Weights of a small GPT-style language model, trained from scratch on English Wikipedia: 8 heads of 32, 1027M tokens.
MLP neurons of a small language model. Each row is named by its layer, matrix (up: input weights) and neuron, and shows model dimensions 80-175. Each number is 128 + 24 x the weight over its row's rms, rounded and kept within 0 to 255.
Before each neuron's rows, "fires after" lists the tokens most often just before its 100 highest values on Wikipedia text that the model never trained on. A number after a token or word is its count.

fires after: "2" 25, "1" 18, "\n\n" 7, "–" 6, " N" 6, "\n" 6
L13.up989 [124  76 119 143 112 149 103 133 111 152 113 145 174 180 110 140 124 138 128 115 139 144 149 125 113 151 132 136 142 152 124 130  90 141 104 119 126 127 144 107 124 155 154 128 114 105 126 148 129 149 102 129 142  99 150 114 108 111 127 174 138  96  87 118 107 128 148 137 147 123 120 143 134 165 116 127  91 100 106 130 109 113 169 132 101 129 104 130 130 131 102 141 127  94 142 107]

fires after: " n" 19, " min" 10, " N" 7, " an" 6, " Min" 5, " | N" 5
L12.up464 [140  95 113 115  99  89 149 103 143 147 114 130 119 105 170 158 100 147 109  90 164 110 142 132 137 133 151 131 119 106 112 141 163 159 137 167 142 106 138 108 124 163  94 133  80 145 134 125 149 175 148 134 140 130 113 110 131 129 109 166 151 145 146 114 132 115 107 133  87  77 119 121 133  94 172  97 142  97 103 124 102 117 132 126 109  94 142 171 127  91 126 107 161 125 155 115]

fires after: "\n\n" 23, "|" 19, "\n" 7, "| Year" 4, "| Party" 4
L7.up269 [ 88 112 110 132  93 160 136 130 123 152 170 133 129 131 131 153 117 158 114 119 176 138 131 115  88 188 121 141 173 125 143 125 115 141 134 123 137  90 133 108 160 101 120 134 139 115 165 134 133 140  95 123 136 121 163 109 140 157 120 161  98  75 162 126 114 123 105 135 144 140  92 121 144 113 154 120  80 141 135 134 149 182 118 111 136 115 129  99 142 137 137 110  98 103 137 137]

fires after: "." 44, "\n\n" 8, " ft " 6, " " 4
L7.up505 [129 150 142  92 101 154  73 145 134 119 133 117 123 120 153 151 114 134 128 140 119 154 119 128 116 139 119 132 145 125 157 125  79 128 134 110 121 155 119 111  91 155 121  85  70 140  84 152 108 131 136 100 133 114 123  88  92 123 116 100 168 104 138 154 143 110 145 133 109 153 135 141 103 182 110 145 126 149 169 158 124  87 121 127 138 108 130 121 107 100 155 147 134 129 130 131]

fires after: " | " 44, "26" 5, "6" 5, "94" 4, "7" 4
L8.up13 [ 88  88 119 166 144 147 125 143 153 123 119 136 129  54  62 184 128 120 105 171 112 172 151  65  79 151 107  87 150 133 118 127  63  98 125 143 142 189 119  96 137 129 115 147 127 100 155 100 150 124 106 139 143 127 116  93 133 129 126 121 126 138  93 159 127 126 115 125 145 128 110 129 103 119 145 153 158 202 106 107 117  95 110 134 122 126 111 131 133 158 183 148 149 161 136 146]

fires after: "| " 14, "\n" 14, "2" 12, " | " 7, "-" 6, "1" 6
L4.up535 [ 86 128 144 100 102 138  95 150  83 146 177 106 114 115 126 170  94 132 144 182 138 155 124  99 124 163 146 124 121  97 157 115 154  71 139 157 137 107  90 141 110 124 120 134 131 118  98 150 149 147  98 126 112 123 132  92 148 167 121 139  99 102 173 125 132 165  96 136 115 131 132  94 139 122 140 127  74 148 131 155 133 143 155 124 153 104 104 182 138 118 129 151 109 133 138 120]

fires after: "\n" 26, "2" 19, "1" 16, " |" 9
L6.up130 [106 116 157 119 132 132 114 123 128 157 117 151 125 122  99 133 112 130 132 168 123 150 170 130  81 106 116  97 134 129 155  67 113 159 111  85 156 121 107 127 122 119 134 163 145  97 121 127 125 110 111 131 133 111 135  54 111 153 129 142 118 123 140 160 127 113 137 127 122  92 124 138 144 153 108 105 144 126 128 126 154 124 118 140 125 101 166 168 142 145 121 160 149 154 177 155]

fires after: "1" 68, "2" 10, "7" 6, "76" 4
L2.up653 [135  96 175 135 106 168 126 136 121  93 113 125  93  99 141 117  41 137 100 142 113 158  84 142 115 104 115 133 149 119 139 133  95 108 127 117 120 118 120 145 104  74 190 146 114 118  89 126  85 104 110  97 107 152 146 144  92 132 108 125 125 135 116 159 125 153 107 123 146 146 130 136 150 139 161 124  84 145 123 138 112  98 126 119 110 132 151 153  74 163 120 158 165 152 129 129]

fires after: "–" 28, "| " 10, "\n" 10, " to " 9, " and " 8, " in " 5
L13.up26 [134 124 129 143  87 116 129 124 142 140 189 106 157 117 136 156 125 125 128 108 162 166 123 156 112 133  68  92 141 101 123 129 108 156 102 144  97  72 144 129 126 172  99 143 105 101 137 126  87 142 153 138 133 151 114 126 107 145 129  85 132  48 134 150 149 126 140 128 199 103 106 124 165 134 113 109  98 122 132 128 108 131 128 144 153 130 149 138 144 114 108 120 130 153 144  94]

fires after: " \"" 14, "/" 12, ") (" 10, " (" 8, "–" 7, ": \"" 6
L8.up391 [122 116 132 125 115 187 126 145 131 121 157 150 129 128 110 154  96 159 117 132 106 143 169 104 138 127 125 100 142 126  74 127  99 101 116 116 106 127 109 130 106 127  82 149 127  83 123 170 111 151 141 136 167 114 136 140 121 119 133 114 139  64 114 136  90  92 119 122 111 173 140 134 149 190 131 147 120 120 163 109 152 122 148 122 111  84 111 126 130 114 154 119 128 118 125 153]

fires after: "2" 35, "1" 15, " new" 5
L6.up762 [135 131  97 108 141 120 119 107 153 130 118  79 144 102 112 148  77 133  99 144 126 122 146 150 115  74 145 105 139 144 129 105 160 128 125 118 129 136  97  84 128 113 197 179  81 104  78 123  94 136 110 131 119 136 142  98 113 123 113  97  91 140 110 139 108 143 120 137 107 113  99 120 144 175 127 107 143 137 149 134 135 164 136 116 122  92 115 155 150 120 108 145 117 114 151 108]

fires after: "2" 26, "–" 21, "1" 11, "-" 10
L11.up942 [128  67 134 144 112 144  86 125  88 142 138 125 136 114 129 125 123 115 174 104 122 167 103 102 122 145 158  82 150 107  74 164 154 159 120  85 138 173 110 152 151 172 127 128 122  82 135 152 144 145  81  93 159 167 111 176 120  97 109 110  89 103 123 107 110 108 106 140 126 129 152 137 112 160 117 112 100 164 135 128 124  85 145 134  81 109 132 144 123 124 134 166 140 174 172 110]

fires after: "\n" 22, "-" 18, "|" 9, " medal –" 4, "| K" 4
L8.up664 [119 131 142  91 144 135 120 169  74 125 134 125 122 121 141 116 140 146 171 125 128 120 161 156  54 120 124  92 139 144 136 151 117 142 149 166 127 120 121 109 105 141 110 161 145 116 134 153 128 109 118 128 126 151 149 152 134 102 122 103 150  99 144 174 111 158 103 142 164 114 102 140 129  94 133 122  79 157 116  99  90 160 147 112  66 146 139 170  92 121  85 152 123 122 112 111]

fires after: "," 23, "." 14, "1" 7, "2" 6, " $" 5
L12.up500 [116 140  79 104 174 129  96  87 121 133 139 143 141  83  97 157 141 128 170 119 139 115 146 117 105 142 163 113 128 159 118 102 122 123 136 129 115 148  70 115 123 156  94 133 124 122 116 107 169 130 129  99 132 145 124 144 139 136 108 103 139 123 132 118 159 135 125 115 155 158 145 162 131 169 155 168 152 155 124 119 107 155 168  95 131 156 130 138 132 132 142  75 132 126 168 115]

fires after: " | " 72, "; " 10, "-" 5
L6.up97 [162  98  81 156 113 143 122 134 158 150 128 142 132 115 127 163  90 110 156 160 153 133 154 121 110 120 120  60 143 147 114  75  79  83 131 101 139 164 136 149 125 146 120 153  92 159  72 140  92  83 131 129  94 123 159 107 127 112 116 113 132 166 123 112 138 120 119 119 124 179 147 121 114 138 120 142 127 152 137 134 123 122 133 149 102  94 140  99 137 117 131 137 138 149 168 112]

fires after: "." 15, "°N " 15, "} (" 8, "^{" 8, " km^{" 6, " (" 6
L8.up107 [134 113 130 139 129 125 124 111 110 108 169 163 103 118 100 160  99 135 130 145 128 175 110 141 100 127 151 142 113  99 102 107 112  75 112 145 124 121 128 133 158 116 100 184 113  83 124 149 110 138 173 131 191  70  95 108 145 118 106 130 167 136 107 125 141  99 105 117 138 114 108 158 160 118 112  71 157 180 117 148  80 134 119 130 118 116 129 121 183 116 131  93 147 109 112 162]

fires after: "–" 50, ":" 18, "-" 14, "1" 6, "| " 5, "2" 4
L11.up179 [180 115 113 103 125 126 125 153 115 127 119  95 101 109 168 151 134 123 147 136 159 147 130 153 114 121 149 110 124 151 148 159 123 138  88 122 140 183 148 157  88 158 113 154 142 144 112 106 156 131 105 124 111 114 139 160 123 116 113 160 129 103 140 149 131 111  93 117 130 106 126 123 136 107 112 145 149 141 135 136 135  82 161 133 142 150 103 140 123 135 131 169 127  87 136 132]

fires after: "\n\n" 43, "==" 17, "." 6, "-" 4
L6.up414 [129 104 145  70  69 159 143 171 135 124 122 111 115 115 128 115 148 129 125 150  38 153 113 102 153 158 165 117 115 140 156  94 131 159 112 133 146 127 151 137 115 131 150 142  97 132 137 121 127 171 117 134 139 116 126 141 173 142 128 130 126 134 114 148  97 119 129 132 123 152 115 131 123 144 147 150 152 159 144 143 140 113 135 158 159  81 144 119 116 115 132 112  98 134 138 140]

fires after: "." 33, "==" 26, " ==" 15, "===" 6
L6.up880 [106  92 125 101 121 158 108 119 102 155 110 107 115  70 134 118  82 160 195 139 112 137 112 158 145 123 140 141 133 178 179 128 147 143 139 132 122  94 146 108 131 126 125 128 136 129 136 102  84 130 133 135 134  93 109 139 131 133 121 125 129 151 136 130 150 140 139 128  47 181 114 124 159 113 113 126 131 157 139 115 142  81 151 118 145 122 115 105  94 104 108 152 125 129 135 123]

fires after: "1" 16, "." 10, "2" 8, "| " 6, "10" 5, "26" 5
L6.up235 [127 137 191 119 122 155 104 149 116 139 131 117 113  71 134 115 107 128 137 145 103 121 144  81  83 171 134 111 127  86 120  77 106 123 122 147 140 131 122 126 123  99 122 184 127  62  95  98 125 113 125 140 120 141 167  79 146 158 130 123 111 152 131 169 138  95 139 112 123 137 127 163  79 149 100 130 103 123 137 167 160 136 117 147 110  95 156 143  66 143 157 149 150  98 177 129]

fires after: "\n" 78, "-A" 4
L2.up763 [150  99 139 141 100 184 149  94 135 142 151  94  97 128 131 141  76 145 127  96 129 151 137 122 110 144 130 134 162 103 137 135 113 106 141 138 126 127  96 135 114 112 121  87 138 149 123 100 105 137  75 144 116  88 173 132 124 113 116 104 117 146 148 150  98 168 134 109 115 131 144 134 133 155 144 146 157 116 100 144 150 171 110 185 132 121 136 165 128 113 137 163 123 133 142 119]

fires after: "\n" 18, "\n\n" 12, "." 9, "==" 6, ":" 5, "===" 4
L7.up968 [112  69 141 123 129 117 104 157  87 116 195 119 129 142  81 130 108 138 111 168  85 123 142 112 111 133 108 138 137 148 157 119  79  98  77 128 116 152 142 102 110 103 122 185 148 115 132 119 118 130 114 201 113  74 146 150 124 119 124  91 147  95 118 154  81 101  98 148 157 172 103 152 128 158 152 125 101 133 129 164 134 131 103 185  91 100 139  63 120 107 142 142 146 150 120 159]

fires after: "\n" 61, " |" 16, " career==" 4
L2.up737 [ 78 124  99  95 159 148 120 119 104  82 166 145  90 146 137 146 124 139 123 137 149 113 103  79 132 136 125  99 129 101 119 132  82 123 113 133 129 109 136  76  98 120 114 123 104 146  86 123 123 108  71 131 102 112 175  99  96 154 132 107 125 127 135 141  98 110  90 141 149 155 126 133 113 148 162 120  63 128 183 140 173 148  68 131 112 136 125  87 102 113 133 105 133 125 132  98]

fires after: "." 60, " | " 7, "|---|---|---|---" 5, " ft " 4
L7.up704 [113 121  90 132 102 141  85 116 162 131 179 138 137 118 148 115 137 106 143 113 104 142 104 122 151 196 128  65 131 157 165 110  88 130 113 120 112 156 138 111 137 129  88 158  98 140 137 139  83 125 126 153 123  90 132 155  89 137 116  97 150  70 123 128 113  96 124 169 140  92 137 153 119 116 121 154 134 202 132 164 121  83  93 132 156 124 115 136 139 135 158 156 132 124 114 102]

fires after: "." 54, "4" 6, "–" 5, "2" 4, "7" 4
L7.up741 [ 90 108  96 133 109 136 127 127 131 120 123 141 123 127  99 133 125 129 135 171 137 128 141 150 130 179 130  94 130 134 107 119  96 157 156 132 131 148 142 123  84 170 147 144 113 117 119 159 117 106 118 113 138  84 127 105 109 120 131 108 128 115 146 132 164 109 109 125 131 152  97 119 113 162 140 127 147 133 146 188 136 125  86 118 155 124 130 130 107 148 152 159 174 140 124 147]

fires after: "\n\n" 18, "==" 15, "===" 5, "==C" 5, "==B" 4, "Ch" 4
L7.up420 [ 79 122 142 115 144 150  78 160  93  94 132  86 107  75 150 117 108 143 146 122 131 102 128 127 105 152 119  85 123 157 151  92 110  98 130 127 137 126 116 132 146 127 130 147 126 127 117 126 110 134 105 139 143 159 140 110  95 139 112 144  86 146 159 193 124 126 161 155 129 122  87  92 158 153 110 153  96 150 156 162 129 106  94 115 139 112 184 112 114 123 121  92 108 128 161 126]

fires after: "2" 24, " Cro" 16, "1" 15, " Sy" 7, ")," 6
L12.up663 [110 122  87  99 142 166 121 110  79 120  85  95 146 143 102 137  76 128 136 170  87 178 133 119 125 132 121 155 194 158 105 109 133 122  90 140 106 116  90 120 210 146 138 143 143 124 131 106  95 132  92 126 148 148 157 171 139  82 113 117 110 153 105 124  91 123 113 116 147 103 109 133 140 148 153 149  95 127 133 149 116 112 143 163 128 129 132 167  98 142 131 116 115 113 124 164]

fires after: "\n" 42, "-" 9, "$" 4, "\n\n" 4
L7.up287 [ 90  98 164 112 120 155 146 126 124  89 141 134 132 107 103 156 142 117 118 171 105 109 179 152 111 160 121 104 141 169 166 136  44  70 124 125 141 150 104 112 106 144 120 131 123 134 117  84 143 119 138 142 139  86 150 145 124 101 132 149 104 124 140 144 125 186 143 166 149 173 115 151 106 134 135 135 109 172 107 134 174 116 114  84  91 122 150 133 112 131  96 121 114 134 140 122]

fires after: "1" 77, "2" 18
L11.up347 [127 145 138 121 127 121 174 148 156 116 162 116 127 121 116 134  80 125 108 114 122 119 130 121 135 110 137  67 142 150 125 111 124 106 123 135 126 134 147 122 109 110 151 139 140 139  96 109  92 178 134 121 169 138 113 134 151 127 108 109  97 101  94 146 135 126 141 100 160 177 126 116 144 128 179 144 134 160 152  68 166 124 150  99  91 116 152 139 146 101  86  80 121 119 128 155]

fires after: "." 46, "," 17, " ft " 8, " (" 4, " of " 4
L6.up322 [156 110  82 157  93 150  87 164 117 119 181 155 155 123 107 116 110 135 160 182 153 158 110 157 158 133  90 112 120 126 123 121  92 143 125 157 123 166 138 128 150 126 115 122 109 146 137 145 129 121 143 145 123 118  99 143 100 116 116  91 141  94 133 133 139 120 109 120 138 152 121 126 149 138 125  83 148 159 147 135 107 126 118 153 131  90  94 101 149 150 145 138 169 116 143 108]

fires after: "0" 41, " | " 28, "; " 9, "3" 5, "1" 4
L6.up486 [121 102  96  95 163 166 142 120  99 118 147 146 112 128 151 164 133 137 139 133 144 127 127 161 108 119 106  79 177 131 100 131  98 133 143 172 128 133 132 103 181 141 110 144 107 132 121  91 127 119 109 155 111 104 136  95 130 101 118  83 151 131 129 143 114 105 150 107 122 177  94 147 135 178 169 146 159 163 130 162  95  95 137 115  97 126 129  79  78 139 116 142 107 142 129 133]

fires after: "1" 23, "86" 8, "2" 8, "C" 7, "87" 6, "8" 6
L7.up606 [116 121 135  84 100 118 136 162 111 191 130 120 141 115 129  93  75 134 115 162 105 155  94 145 120  74 113 139 135 116 132 145 159 113 108 138 128  98 119  90  95 111 145 117 122 149 102 100 108 113 146 138 169 132 156 150 110 117 113 157 125 138 161 123 130 162 130 137 128 146 127 112 122 140 127 122 107 127 123 119  85 142 120  95 129 134 135 109 166 103 159 146 160  99 105 168]

fires after: "\n\n" 21, "\n" 13, " (" 7, " |" 5, "-" 5
L13.up795 [149 116  91 122 133 165 111 133 133 132 140 111 124 130 119 130 131 142 139  90 162 185 201 115 115 146 145 100 176 164 113  97 121 114 149 100 165 135 120 132  76 148 139 129  80  94 169 123 123 127 120 146 111 133 150 124 121 100 129  81 143 150 106 142 104 134 144 118 105 118 133 131 158 112 128 109 176 115 115  95 147 113 185 144 144 110 124 131 126  99 121 133 153 104 115 137]

fires after: "2" 43, "1" 18, " E" 4
L13.up557 [129  93 104 119 131 131 137 146 101 178 129 143 125 110  75 162  87 121 145 121  81 138 130 104 149 130 159 172 148 125 122 118 106  90 146 142 134 173 135 101 115 120 122 114 109 152  78 110 134 138 138 117 168 154 108 130 100  90 141 152 158 102 132 102 111 153 129 138 129 173 133 164  68 113 122 125 120 114  99 157 126 105 165 151 145 127 120  94 129 126 134 116 107 126 147 141]

fires after: ", " 41, "-" 13, " " 5, "\n\n" 4
L4.up361 [135 111 129 130 136 149 142  81  98 127 192  76 124  54 112 158 134 125 166 152  89 127 138 138 101  76 128  51 118 138 158  67  73  91 132 148 152 135 109 133 115  87  81 136 168 149  99 132 125 152 110 128 119 112 134  89 127 121 130 156 131 171 135 109 150 163 136 153 133 158 124 121 143 153 154 127 113 139  97 155 164 132 186 116 134 128 125  90 151 149 127 135 107  95 117 188]

fires after: "." 47, " \"" 7, " (" 5, "\n\n" 4
L7.up954 [136 108  96 167  78 174 108 143  97 144 157 120 139 135 142 162 115 144 140 163 102 153 146 101 137 162 148 132 151 115 124 124  80 101 104 133 111 170 127 103 123 133  79 178 128 122 136 139  90 161 140 142 185 117 113 121 106 133 120 116 111 110 120 162 136 102 159 133 109 142 128 153  87 131 112 106 134  99 123 129 105 125 108 121 101  87 134 129 152 146 154 116 112 113 128  85]

fires after: " | " 25, "; " 12, "-" 11, "/" 6, ", " 4
L8.up401 [ 88 142 112 106 100 166 138  95 143 130 143 137  72 133 147 157 101 139 165 155 120 119 103 124 144 155 126 109 136 104 151 135 131  82  93 146 121 103 123 141 113 109  89  98  99  80  95 147 119 154  94 107 134 116 143 142 115 111 121 125 120  82  99 134 158 105  81 121 109 171  97  79 136 153 116 149  96 137 179 144 107 104 192 145 146 124 154 151 100 138 176 148 137 124 128 156]

fires after: "\n" 23, " |" 11, "| " 9, "|" 5, " Best" 4
L11.up989 [141 156 127 126 136 122 104 124  81  96 149 117 111  85 110 162 149 108 120 122 110 188 125  97 127 124 137 166 164 158 182 132 108 120 132 146 102 104 167  83 123 166 135 139 116 163 104 142  76 149 154 150  96 119 154 149 149 104  93 147 117 116 144  96 126 127 154 119 158  92 119 139 112 131 105 153 131 122 170 121 107 132 121 123 160 144 159 157  98 129 159 135 120 110 136  95]

fires after: "\n" 38, "\n\n" 14, "-" 8
L6.up636 [132 133 133 126 120 193  58 132 117 130 181 125  84  97 122 207 112 167 118 131  69 159 116 126  93 113 135 114 184  98 127 135 165 171 121 115 145 154 104 148 133 139 121 123  89 117 114  70 102 150 111 119 140  88 110 136 122 136 106 135 131 125 127 148 128 114 139 137 135 146 127 148 111 161 133 154 132 153 118 116 132 154 126 174 151 141 136 139 113 146 121 145 136 129 136 115]

fires after: "–" 44, "1" 20, "-" 10, "2" 8, "88" 4
L7.up294 [172 135 132 172 136 175 150 129 120 152 128 113 145  84 108 160 114 129 159 145  91 136 115 104 157 119 145 107 145 152  90 109 140 112  92  91 123 151 111 134 141 165 152 116 137 120  96 133 113 125 141 104 148 142 168 109 164 118 107 139 110 117 136 113 138 138 135 122 155 119 139 121 189 157 129 156 123 132 149 135 125 143 135 121 100 162 154 160 162 102 117 130 138 125 143 127]

fires after: ", " 29, " " 14, "\n" 9, "ov" 7, "ans" 4
L4.up575 [ 86  98 119 112 121 116 130 134 125 132 144 141 132 124  98 100 118 135 125 167  93 140 115 148 133  81 117  89  96 104 168  98 118 171 137 124 142 123 117 140 120 133 134 165 109 138 146 105 147 146  74 113 119  83 121  81 174 151 120 136 116 124 140 130 141 157 133 131 107 157 124 154 174 109 172 139 144 171  91 151 141 164 114 152 113 134 134 131 169 179 103 153 158 145 136 139]

fires after: "\n" 58, " |" 6
L12.up72 [119  82 138 156 123 134  86 164 122  96 140 122 125 129  84 164 120 139 134 127  90 142 143 159  93 148 138 100 153 149 173 103 123 138 149 131  91  82 154 129 153 166 155 162 115 108 165 117 103 131 131 128 120 136 131 143 133 179 125 147  93  70 111 132 117 117 181 145 144 140 141 105 116 102 100 120 142 134 157 153 101 143 133 113 148 103 159 133 122  96  97 142  91 145 125  84]

fires after: "| " 57, " | " 14, "|  |" 8, " | G" 6, " | B" 4
L12.up1005 [114  71 143 110 155 133 123 149 157 130 121 112 125 125 133 113 156 137 113 165 154 134 162  95 117 134  91  91 146 143 125 108 137 101 121 103 138 130 151  80 128 135 148 113 144 121 158 134 150 106 142 102 109 121 148 108 125 181 127 125 132 127 189  95  77 129 100 160 142 113 154 131 116 141 130 129 115 153 122 119  97 118 139 103 122 146 136 103 147 122 147 132 154 142 132  92]

fires after: "." 72, "ing." 4
L2.up559 [129 144 144 107 105 136  56 102 135 135 102 125 132 123 173 130 125 130 155 120 107 187  84 127 149 138 122 126 126 110 134 122 100 116 139 190 118 126 120  89 128 127 145  96 100 160 128 121 119 161  94 134 135  90 186 118 122 125 120  91 164 116 114 131 130 153 127 145 125 156 122 150 178 160 122 120 120 156 119 151 112 129 134 125 113  93 158  95 123 150 136 133 124 109 146 147]

fires after: "1" 47, "2" 15, "–" 5
L11.up98 [161 160 112 109 114 122 111 126 148 182 181 133 142 156 147 100 125 130 180 168 189 137 108 134 103 116 118  89 138 104 116 127 102 131 118 139 109 109 162 158 102 173 145  83 110 148  63 115 103 118 123 111  96 107 176 119 182 146 111 144 138 130  90 120 152 178 136 130 111 158 115 168 150 151 125 122  99 156 135  95 130 133 128 126 117 140 179 117 138 141 131 140 113 126 138 121]

fires after: "1" 16, "2" 16, "–" 13, " " 5, "all" 4
L8.up859 [ 89 149 118 129 138 100 135 127 124 133 108 113 130 126 120 145 116 139 113 125 151 140 160 113 124 118 115 110 109 139 127 115 119 131 105 115 134 156  93  70 115 122 171 128 124 127  80 101 115 154 126 137  92 114 104 107 161 110 121 100  92 117 128 115 153 138 142 118 105 139 127 127 140 158 100 144 149 127 145 114  77 121 147 155 155  96 108 103 127  75 130 142 115 114 155 116]

fires after: "2" 82, "1" 14
L4.up865 [109 115 141 115 106 145 137 132 115 122 106 121 114 147 136 144 115 140 130 130  82 153  57 113 110 126  65 121 110 132 130 117 139 131 127 103 137 141  93 141  40 122 145 109 141 115 143  98 109 141 127 103 153 116 146 151 133 133 125 144 121 106 120 117  73 209 107 159 118 160 113  97 160 184 130 105 101 130 129 137  99 105 155 131 130 132 120 164 116 184 100 114 147 134 144 135]

fires after: "\n" 54, "| " 14, "|" 9
L8.up231 [137 126 133  99 134 135 151 160 154 136 146 102  81  68 136 102 120 136 152 151 124 131 151 155 108 147  85 119 103 163 154 103 113 123 125 112 160 134 119  86 150 129  94 155 146  76 142 103 167 142 125 149 118  97 136 102 129 141 129 116 147 103 117 148  95 135 124 122  98 155  92 166 145  93 131 127 179 145 101  97  93 135 130 109 105 124 177 179 118 129 103 135 124 174 173  95]

fires after: "1" 49, " g" 4, " m" 4
L8.up568 [174 122  64  81 133 131 119 136 131 153 151 165 111 160 141 112  83 139 191 163 154 121 131 104 102  96 126  77 120 134 128 131 128  74  84 122 124 138 119 117  86 126 115 147 115 130 137 152 131 112 106 124 114 108 157 132 164 143 112 119 133 158 110 122 138  98 131 144 111 101 141 167 186 124 138 157 129 144 120 114 101 102 171 117 128 125 128 141 123 107 141 149 143 105 139 192]

fires after: " \"" 19, "/" 11, " (" 11, "-" 8, "—" 7
L8.up721 [ 93  90 124 129 123 169 104 136 115 126 151 117 127 115 142 182 145 134 132 146  95 139 145 148 129 121 119 100 143 124 140 140 110 106 133 133 117 123 105 106  96 140 109 158 129 110 156 149 136 120  97 130 163 100 156 179 101 126 135 143 120 115 107 156 131 118  60 125 107 156  82 134 145 156 105 133 106 104 122 140 124 111  93 189 148 111 151 135 138 137 117 135 120 129 134 119]

fires after: "\n" 21, "1" 15, "2" 14
L4.up101 [ 89  93 181 117 135 133 128 177  82 139 139  93 129  82  93 148 110 141  98 134  99 160 145 146 102 130 124 140 121 140 134 122  95 100 136 128 129  97 116 112 104 149 112 165  84 134 116 168 125 160 133 147 156 133 154 123 108 105 107 113 112 148 162 232 133 147 111 139 130 137 100 139 107 144 110 160 107 159 103 102 105 153 127 126 139 132 174 156 133 134 147 166 107 142 140 116]

fires after: "\n" 21, " |" 17, " | W" 4, "- P" 4, "(s) |" 4
L8.up83 [104  64 116 142 105 127 109 148 164 128 158  63 128 141 116 126 130 138 107 143 166 125 129 134 107 140 141 105 137 164 161 123 103 124 122 110 123 141 106 103 154 163 122  56  84 123  90 145 105 144 175 105 143  60 144 161 113 129 124 151 139 153 181 124 110 123 118 137 139 126 121 112  95 170 122 167 128 166 141 135 131 111 116 112 137 158 147 149 138  95 176 146  93 120 134 139]

fires after: "\n" 25, " " 17, "ush" 7, "| " 6, "-" 5
L12.up129 [114 136 139 122 133 145  81 128 105  98 126  81 117  81 117 119 122 141 157 105 142 149 158 127  90 147 121  98 154 154 107 108 136 137  94 138 171 122 164 103 155 156 122 178 148 137  93 130 158 130 125 125 133 150  93 158 117 107 116 122 159 127 125 104 154 114 148 151 113 145 140 148 145 114 165 143 127 153 122 137 154  86  95 139 122  86 135 104 113  91 122 155 142 100 112 105]

fires after: " |" 33, " " 9, ")" 6, "o" 4, " offices" 4
L11.up251 [101 106 103 122 117 136 123  73 140 151 119 134 109 149 127 187  88 135 161 134 111 120 145 131  87 124 109 105 141  91 154 126  62 163 131 125 106 113 152 153 119 115 141 132 135 117 108 120 102 128  95  96 175  90  86  93 173 123 135 117 123 120 137  98 123 120 108 149 121 110  91 147 159 132 122 124 103 125 143 148 135 137 125 178 115 199 123 115 139 110 168 125 147 127 148 152]

fires after: "." 45, ")." 5
L4.up498 [ 85 122 139 119  95 127 132  66 121 172 117  91 118 118 131 110  97 142 151 140 127 133 116 168 145 138  82 152 139 140 123 138 154 117 141  95 121 102 136 130 137 111 121 125 141 113 105 125  87 155 129  91 142  97  74 141 128 124 127 115 147  83 111 129 112 109 134 148  94 193 114 123 184 221 154  95 143 120 150 147 133 142 135 109 140 148  94  87 136 126 118 134 132 119 138 155]

fires after: "\n" 67, ")" 5, " won" 4
L2.up264 [120 116  79  98 151 132  94 125 111 105 131  82 137  99 133 185 100 150 102 115  63 144  79 160  94 159  91 115 151  57 124 120 106 151 118 136 126 115 187 107 113 107 187 130 111 140 127 102 143 122  84 100 147 131 145 131 119 187 120 128 133 146 138 119 106 132  93 147 129 113 127 102 124 154  87 169  96 136 100 200 161 157  91 185 121 194 167 128 101 101 126 123 115 125 126 105]

fires after: "\n" 40, "\n\n" 10, " was born" 4
L4.up66 [ 99  95 150 119 100 170 117 136 123 126 154 137  84 124 117 126 134 132 106 114 148 123 115 101  68 162 138 118 164 109 105 102 126 124 135 152 108  88 127  73 126 129 132 133 132 103 119 158 136 140 133 112  77 105 177 122 121 159 120 126 133 173 159 175 140 166 145 162 111 120 145 100 133 156 150 112  95 102 119 148 124 154 130 130 146 125 142 113 145 134 161 117 143 135 139 138]

fires after: "6" 9, "2" 9, "5" 9, "0" 8, " | " 8, "1" 7
L6.up249 [161 130 148 124 127 155 107 124 170 133 114 123 130 110  85 155 118 139 110 110  98 158 117 118 102 111 131  92 157  86 109  95 102 140 133 107 183 130  98 164 119 158 156 145 109  85 147 129 172 101 146 125 136 108 110 119 126 160 122 168 147 156 111 130  98  96 137 101 103 149 110 143 119 159 141 133 137 131 113 173 118  93 104 128  97 129 131 160 106 177 147 148 107 155 174 160]

fires after: "\n" 27, "\n\n" 23, "-" 8, "==" 4
L8.up82 [112 101 157 113  97 113 127 110 143 127 188 123 123 109 109 142 106 124 133 124 102 102 186 165 109 133 131 145 117 167 143 122 118 132 120 151 123 136 135 102 158 162 127 134  94 124 121  93 135 114 100 192 131 146 176 162 110 131 125 139 131 151 142 143  74 149  70 154 114 118 128 108 118 128 149 136 115 174 136 114 113 100 118 151  99 123 111 126 163 123 132 155 100  99 126 138]